config.toml
num_hidden_layers = 10
hidden_size = 256
num_attention_heads = 4
num_key_value_heads = 4
head_dim = 64
intermediate_size = 1024
vocab_size = 1024
hidden_act = "gelu"
norm = "layernorm"
norm_place = "pre"
norm_eps = 1e-05
positions = "learned"
qk_norm = false
attn_scale = 0.125
bias = "none"
tie_word_embeddings = true
parallel_block = false
init = "trunc"
init_std_qkv = 0.0312
init_std_o = 0.007
init_std_up = 0.0312
init_std_down = 0.007
optimizer = "muon_variant"
learning_rate = 0.00728
lr_mult_o = 1.42
beta1 = 0.9
lr_head = 0.00724
max_grad_norm = 2.0
warmup_steps = 200
schedule = "wsd"
decay_fraction = 1.0
decay_shape = "linear"
final_lr_fraction = 0.02
batch_tokens = 16384
max_seq_len = 1024
doc_mask = true
train_tokens = 137600000
max_steps = 8399
dataset = "wikipedia_en"
MLP neurons of a small language model. Each row is named by its layer, matrix (up: input weights) and neuron, and shows model dimensions 80-207. Each number is 128 + 24 x the weight over its row's rms, rounded and kept within 0 to 255. Numbers have three digits each.
After each neuron's rows, "fires after" lists the tokens most often just before its 100 highest values on Wikipedia text that the model never trained on.

L6.up553:132098111143143076135157173113137121154124152164168125118083147105115114122126109149099135144112153132099154087153110114135131108176061149134103118124141077137158106116150106101141129122120119092130131090111107118156112151116107145111110084117099106124100126107144139134091140148056072134115140113107113153104126089128158115152126137129133108120110125102122087119140130138160162156128
fires after: "a ", "to ", "and ", "for ", "of "

L5.up747:122126147093138179137085137133126143112151173129136103103140089107136076113131093124107095154136084148131120095143124090115154130172126130119076171137140112124091130139120123113178119132112124136130154121118106125152108144099159139123123159161135103140123057086101146137121105135118125115101123191101131077099050151115141124103109164128084114136100087143116111144154140140171135152121
fires after: "d", "D", "ev", "id"

L6.up315:158111136121118145076124126120124149169164131116150154132153131097124129110074080127151152126084094113122115075152098146114105139154081132083084100107175165106064124113186152122155119158146140112106157108104120142147155094155123087125122095093118121103164114105118166137130119142138137124151129106157170137127125145105102128137087136132136155083126126164109129127104109132128137076109
fires after: "er", "re", "en", "u", "ur", "ar"

L6.up753:137070152147136127120119123125097127127101138125154137101131123150130104126113094131128079145173114141105123064142169141143109125142122114117098098132142163105112126176169135097135139126135130158135108163089091137165126117107146092078158109096111108118112122169104109130118108133170114113134141107144127106064128150129086148147129115119156120090119146164125153125124131114123125082141
fires after: "g", "f", "b", "v", "V", "br"

L5.up241:129137142151170124136111108108140176084152142135150102137128114161149138161127160117132118127135106139092138098102087139120141188105197148143121130121094156109144116117154140067132133101130140117171111105123105156154121117124111114170225126151123116118113139135111138126138107145114138111151116152136159138133105152145118084156119126154131125107110110112109112138114081154157159155125
fires after: "M", "d", "D", "m", "a", "s"

L6.up260:147139142107142161098153162115104080138122158103141144132131137118115112175136136131105080136175142099140129063156100122113180100116125107130154119157142128125094103120128099125092147109121132112131121120083145137118155083118124117127125158132075156136159163106145142140165126113093139121076124134135104127122130132107107126141138130105180140153151127126097145134116141129133093131138
fires after: "on ", "f", "On ", ": ", "Al"

L6.up836:090104176102141109110131170165134134136143136128146128115125100175133146127090143126146124158168135160140098124129177123129130089154130099084139135133092131127071113146118137121129152138100125085098111172132153129141140116180128115147136147092155117141132100091134118123146137099150100109117116111169107152100109131108127153151122105114103151117118146150177111144108136146104067106164
fires after: "b", "f", "n ", "a ", "G", "u "

L6.up415:147139119157125102121147116127131099101059161116116099108119154106110190136124097119150144119113115115163088141147130133131134136134132097135146117092170123155142111145140080101120107102179099098126095187135130128127137143135155163139116086133100116132149143132172123174118125120139123137145176113162125138150123124164139142115131102152164158106095121150118145074118113138114131129111
fires after: "le", "em", "m", "re", "o", "pro"

L5.up211:116136076135112142139115116142163148091128117172122153094134151096151136094146146144156122105153109131110176118147109088109128123140170140142100106136118115152155131170126143142123110163141106153125151138105126109130116126131111091135140111144117161092131120107137134145165119169168138113131131085100109154117122105175137131131134169165158107103066128125154147138141158184111105147047
fires after: "Con", "A", "I", "P", "- ", "con"

L5.up96:117119146116168137131127140158093093130152123120112130148107131090175113141138118128131100156103168117165142138145080095159138123101113094139141120184137099138101122142106161161139124118174112145123144083100128127080140122153133120160102125159120131125119129129143165152134078120115122151123081145177150145092137136154124175135106110119140089127128135140100140151115169139104110166167
fires after: "J", "p", "tr", "P", "n", "N"

L6.up341:158137104132137119179100109090106090124170116177146124110127159088124096195065107131145110150159109086176151118104116118153137177099136092131155101136104122150128135146144134106114158119125151123162144153124149118153105128096133133178130119118127104146129162108144125120106152106123128107159124122145122115128116113153126152098158151125100129129132131184113125104118101089119138136154
fires after: "v", "qu", "em", "ev", "end", "b"

L6.up671:119160151109086139145150084094126139111083150111128091079121145144117126111115120099152133106125146126148125121152117134162119168125082110157126154140089097091153127147135104103154172108116112118147132098137161129089151141141198106107113141122142147115075141107121134121083139133132151115111189177135126116114158146161124113129156154148148127118146117117141153131127104113126117122134
fires after: "fr", "si", "em", "ec", "tr"

L6.up206:152117121125141090136145117146119126148111126135165127126137103152116131112130143161105104071123105201106127114114163151168116092113128083142141126119168117147110144148101159093138111126129148097172106107114127123149121092158107118133110127120149155115139143142115129138169071113162138130050151118154111107157110129124115143103144090137117173138135128117131074144112123183110125080128
fires after: "h", "wh", "S", "with ", "and "

L5.up489:117132075124136147133114101128140108099149076142127111093136145125115170127119103154122148131131100152139156110114126126115125114099128142179123114140117158102087149127132154116089120126101111084115172123108142119129136165118135166117133125067106125135140149123159089140144131115107113118155147125092114120126149124196133133127116136122139125128144138106147141129127148153105150090096
fires after: "con", "ac", "- ", "Coun", "″", "coun"

L5.up119:160143078110085127135091108129138105146134106150140150156137114137130129149140172086123118144175138153128109129111113146056119087134152115123093127093147126142112159182152136146089088135156114124114095093140114108143114098124131102113156102134131128157119139151168132112183108143108150119076133144159167134138171183105137149108113127096119165136096110120139122107140092106145100142101
fires after: ", ", "al", "a", "\""

L6.up742:111121141127100140130123120103146129128120104136129150103133138139150107140043108104148139152134135136118094130127087102143111168154106116135157129133117114121125114139159110111097155152074106108148159123147102121127084084176130133122154110115084105127172105101135135137114123151166122104129139147178138163104126176124117145193181098162096161116151115139148128140121131118159132104121
fires after: "re", "u", "e", "w"

L5.up293:143117140142127136144140154096117101084115125103122148087165130145151156144106120119157112092113128084102143070139124084171134116119137110112109176172083121147121152139164104137162126107119106131099117141113113136106173134142139102165146149160152116141114125119146159118152100132160132137142131121146173166121108096167152121098112115114105074133150135095098137142096134146125101116178
fires after: "=", "tr", "In", "P", "fr", "Tr"

L6.up21:163125103130117120131117102098131150126140122153125139136102147130132176154108089123108140145118105092133119098091097136162118120167096138083110107127138146127140121113112112118138126134157078171142120135097100115149130153139147090126176135142079122080147157101093162164096139119130123150149163153153144133131116164123112123120155133144173128125096109112096138129117122151147122123123
fires after: "de", "er", "re", "ex", "us"

L5.up629:094162125128125184131098112167130145110110102132190095059137106107136122145163118115118127149103131141094160105105119184175135153126126147113100143115129113150129148179109106146144131088066110119117162117132116122132170148167172073124145136137154126119164130117103148109134081161159116148108141160138140086098114147112123124143132109136108101110132109144113135134085125181132125138121
fires after: "D", "t", "con", "in", "Con", "d"

L3.up990:153170104144138132100104137128142069103111118098170127120131136109118097137121163128211163124126111135121069171118177099085124144116104123117101154164185133109125169148138098116116128152140139137145172169116156117124139129120135150146103142153130139104162107137113144086148146142124166072114155141120086161134127125149128143128117088142134104092110110130154102070144110134133105156112
fires after: "N", "L", "P", "S", "K"

L5.up348:155225087140167119109121143156097168152100160109130135140155114122131067136145108149161166132170140143109120111123133131152129094126139108101098132135127101162145129111108123142146060098156092112147127123124116131109138131101101125128141130136119123128098098146188151127131137141104117132160114166134135134117115112143143116177110146157161084128117168124085164186123147113122154109132
fires after: "c", "i", "C", "ac", "per", "B"

L5.up395:131104153167126178131130119113118165107144157162152146124134131142124146155123122126143121127070079145112145131179125142116111134117100112091125176113110085154125137134087115138157151111115092098110145106117170119100168111139142109202186107166165115086118119121118155115106117125129095118141103128157137110116114108156123118139110111137125090126097117163138119141161164112193144122113
fires after: "In", "tr", "d", "R", "in"

L6.up189:152167110124145117193106116153100151153098161116154133137097117114158121141154134126113142157122103100125134131091154137143140132144180122181154127134100126135111140134118100157111152136124133116114093163114147107088099137101101125096186098130155115093091097114119100170122090166144132109138149151099133093139149116127093145113168079112135150084097099101113095143142078151162122167127
fires after: "v", "c", "des", "sc", "d"

L6.up686:123149121135093190098143133124105127127138088108156147114127137131146141099060131184095152118117104170147106103144158171138131114108119136144155151124139158120126169147118137174131130128106151124150101145120153097147136120134138117123123160125067168104131102130164134149155113117115094119124156115131127141120148162107171106132105167109153163115146123125138105093131121159127132119112
fires after: "h", "Coun", "M", "S", "ur", "B"

L5.up729:116153141121175117094097127108114091123111126143152122094099123134137136094173155112134094130099108155121104121105152144123124086127109145136139122139139164148104140145103158108110115104101162116137110118129135138141112073107141096088142133127132139116122140115111133188128082154168128077119132137109150097084163146136070136144108132135143116143111140156112085137130124083175119161139
fires after: "v", "av", "wh", "f", "Af", "d"

L5.up798:110143137113144102123115144142125142115104115119174163148122136126141178124089110146128111113107112101117166101128143105055141123138100102141146137105095050150081152126144134124117094155137104124126126112131153112109149165158148126102126117110082135126127101112133130139113139097139152189102111129118119122148099121122096172134117166104132095117107090082104124141153099185128181130146
fires after: "i", "In", "li", "E", "el"

L6.up688:151142129134116114136148123087141161155153128116134131140163117134159137146114096139098125111147092140132121156160082119131130098115131122117144151133058101141127142142138152112111182100089118141149164140149131187131154138173087086089107127141119133147124105119202144112164149111129094121131130098178130096096182139112123112083131146124151090112122123119167130110118110107136137109127
fires after: "ri", "o", "om", "in", "di", "ti"

L6.up626:092155118154080144135163183142101160123122125119120125121096118170123107165143177106129168095140130166076120158146123122142108116103111114063069148104129154120161115153129112134120103131136149109143110151135126167060142158117125111135149112130130131115135126152139138133129130104134124127086153112141075069116161102167156108132107135130107104104119110145128161170132144144146088125158
fires after: "B", "P", "f", "b", "C", "N"

L6.up537:136117172135114143116126130095163139139136143117141111087128101153096108091151100136143119162124087137111135124130150169140148121103148147160099146124078121103129121128136123156066125077137109119114157091125165123136093123056139087088165108104114116122129139126088168104113130145157114143075124190124118110141087118144189128137103135127113126134097127165111149153121138125166152112085
fires after: "d", "ind", "B", "D", "5"

L6.up831:126113111143121134127147106126165123172115168140144109061093148096103112132104099132169138129153142138137154124144100125152134114149143149111080145106142087098099156167125112101121132152111123140106114080104151126104102138138131181104137110134144126153108140097092128148169138125139125124110142121147146141121135125138122112137122101117111147145088144108093077150119115191138151106137
fires after: "and ", ", ", "for ", "in ", "to ", "of "

L5.up675:143146139154125145072088157112114092154078109140148117135110171148167156082123124137107192101163131121135085164129140104131136139163127121150107140100145090135153192099126128102115086140139102145126136122117100098125143137164133142126143118143114140094126138107144113124117123126150122118166115111131063116129133118102167138107104109145157093063107130122119135150112107074113128098138
fires after: "m", "pro", "in", "elec", "y", "et"

L6.up1:111120181088132099119108107159148146131166145093091140133110085169143091132133140148139097135097115143160150105122139150133135135131126121083119123133125151141109103080111110130121126147113130086129126148133155094096115100141162119125160157151130150134137168114147087127115078144112140064134139184157099127119150148147072165119115139127093125144121146135128120147144166095156179175102
fires after: "u", "v", "ak", "wh", "h"

L6.up419:110149085130080127128117114112098112106123117120099103169127136144135158144135104142138134134115149116142155134118163157089172155129119134095134111103108160147148163122103149104131140127102157145127161107107107106143124075100151139140141125095129081089164126061118124155093133092117072134127133127125101109149147115136132114177155155148131136111155099129119139138144101100079146144108
fires after: "em", "oc", "w", "min", "qu"

L6.up953:150122111106149126111157147130124129134098108126101105120091113143131147152144090137119120100119131157172118172124142117135145149103097178153128155120072113115116112117131132108128158108120120137133167115156083108154139133179141148114191127128142104154191125146128157109105142123145109112117127129100101139098111110121088118090127100133151113147145111140132077080077108157132178147130
fires after: "ri", "em", "om", "ug", "og"

L6.up971:129125152164135165123177151142131124151130099118131108118138182106116152139101100122132143090155089137108142112085152111092164095113142141163096139108109101126130140173096162122121149163167113099093139094147141127138150129128107118154119116091094129167168079132148134168099120103140112095118154177106118145118125148132157149148102190128124101118134119100103115132138153141110140111105
fires after: "li", "c", "int", "ac", "i", "d"

L5.up9:141181113125111139145146117117078124147131111162118089056113168131108127115134150098133123129114137133128133140111091143117155115091158148139091100156148150104135119146146141155120179120122117120100147145143137117096110102140140095110134100151140128091184134101158121113154126139137171138128133155105169136110090121142119122085136111142151134067077103134114080137114098119139102124131
fires after: "si", "t", "p", "ex", "in"

L5.up1003:132125078113169157090121126174171115096132146122142106126147151154159105129144168145171141084166142117112125122130142101118117145116154140110133115171149124149144163140135112142183133067104123127143143095153117121118127146170141098132119135126117128149106118095123176101142138177116085097106150121125162123124080130141130137099115168115128129140083118144117099138113144139140090137106
fires after: ", ", "S", "N", "F", "P", "D"

L5.up579:142098139120127138125138128119140125148105164091121112118120104129146088129161152101128129110106149121137147120132154128147125128132149074108093133157107121101164107122161105115089173112124139116122148155141111086087095092099156091102149108091118124152121141065115098064124152122182154125147152141160062169118060142132145148130149148101112131131120146135165115105114148100138144134076
fires after: "p", "comp", "c", "ec", "si", "pre"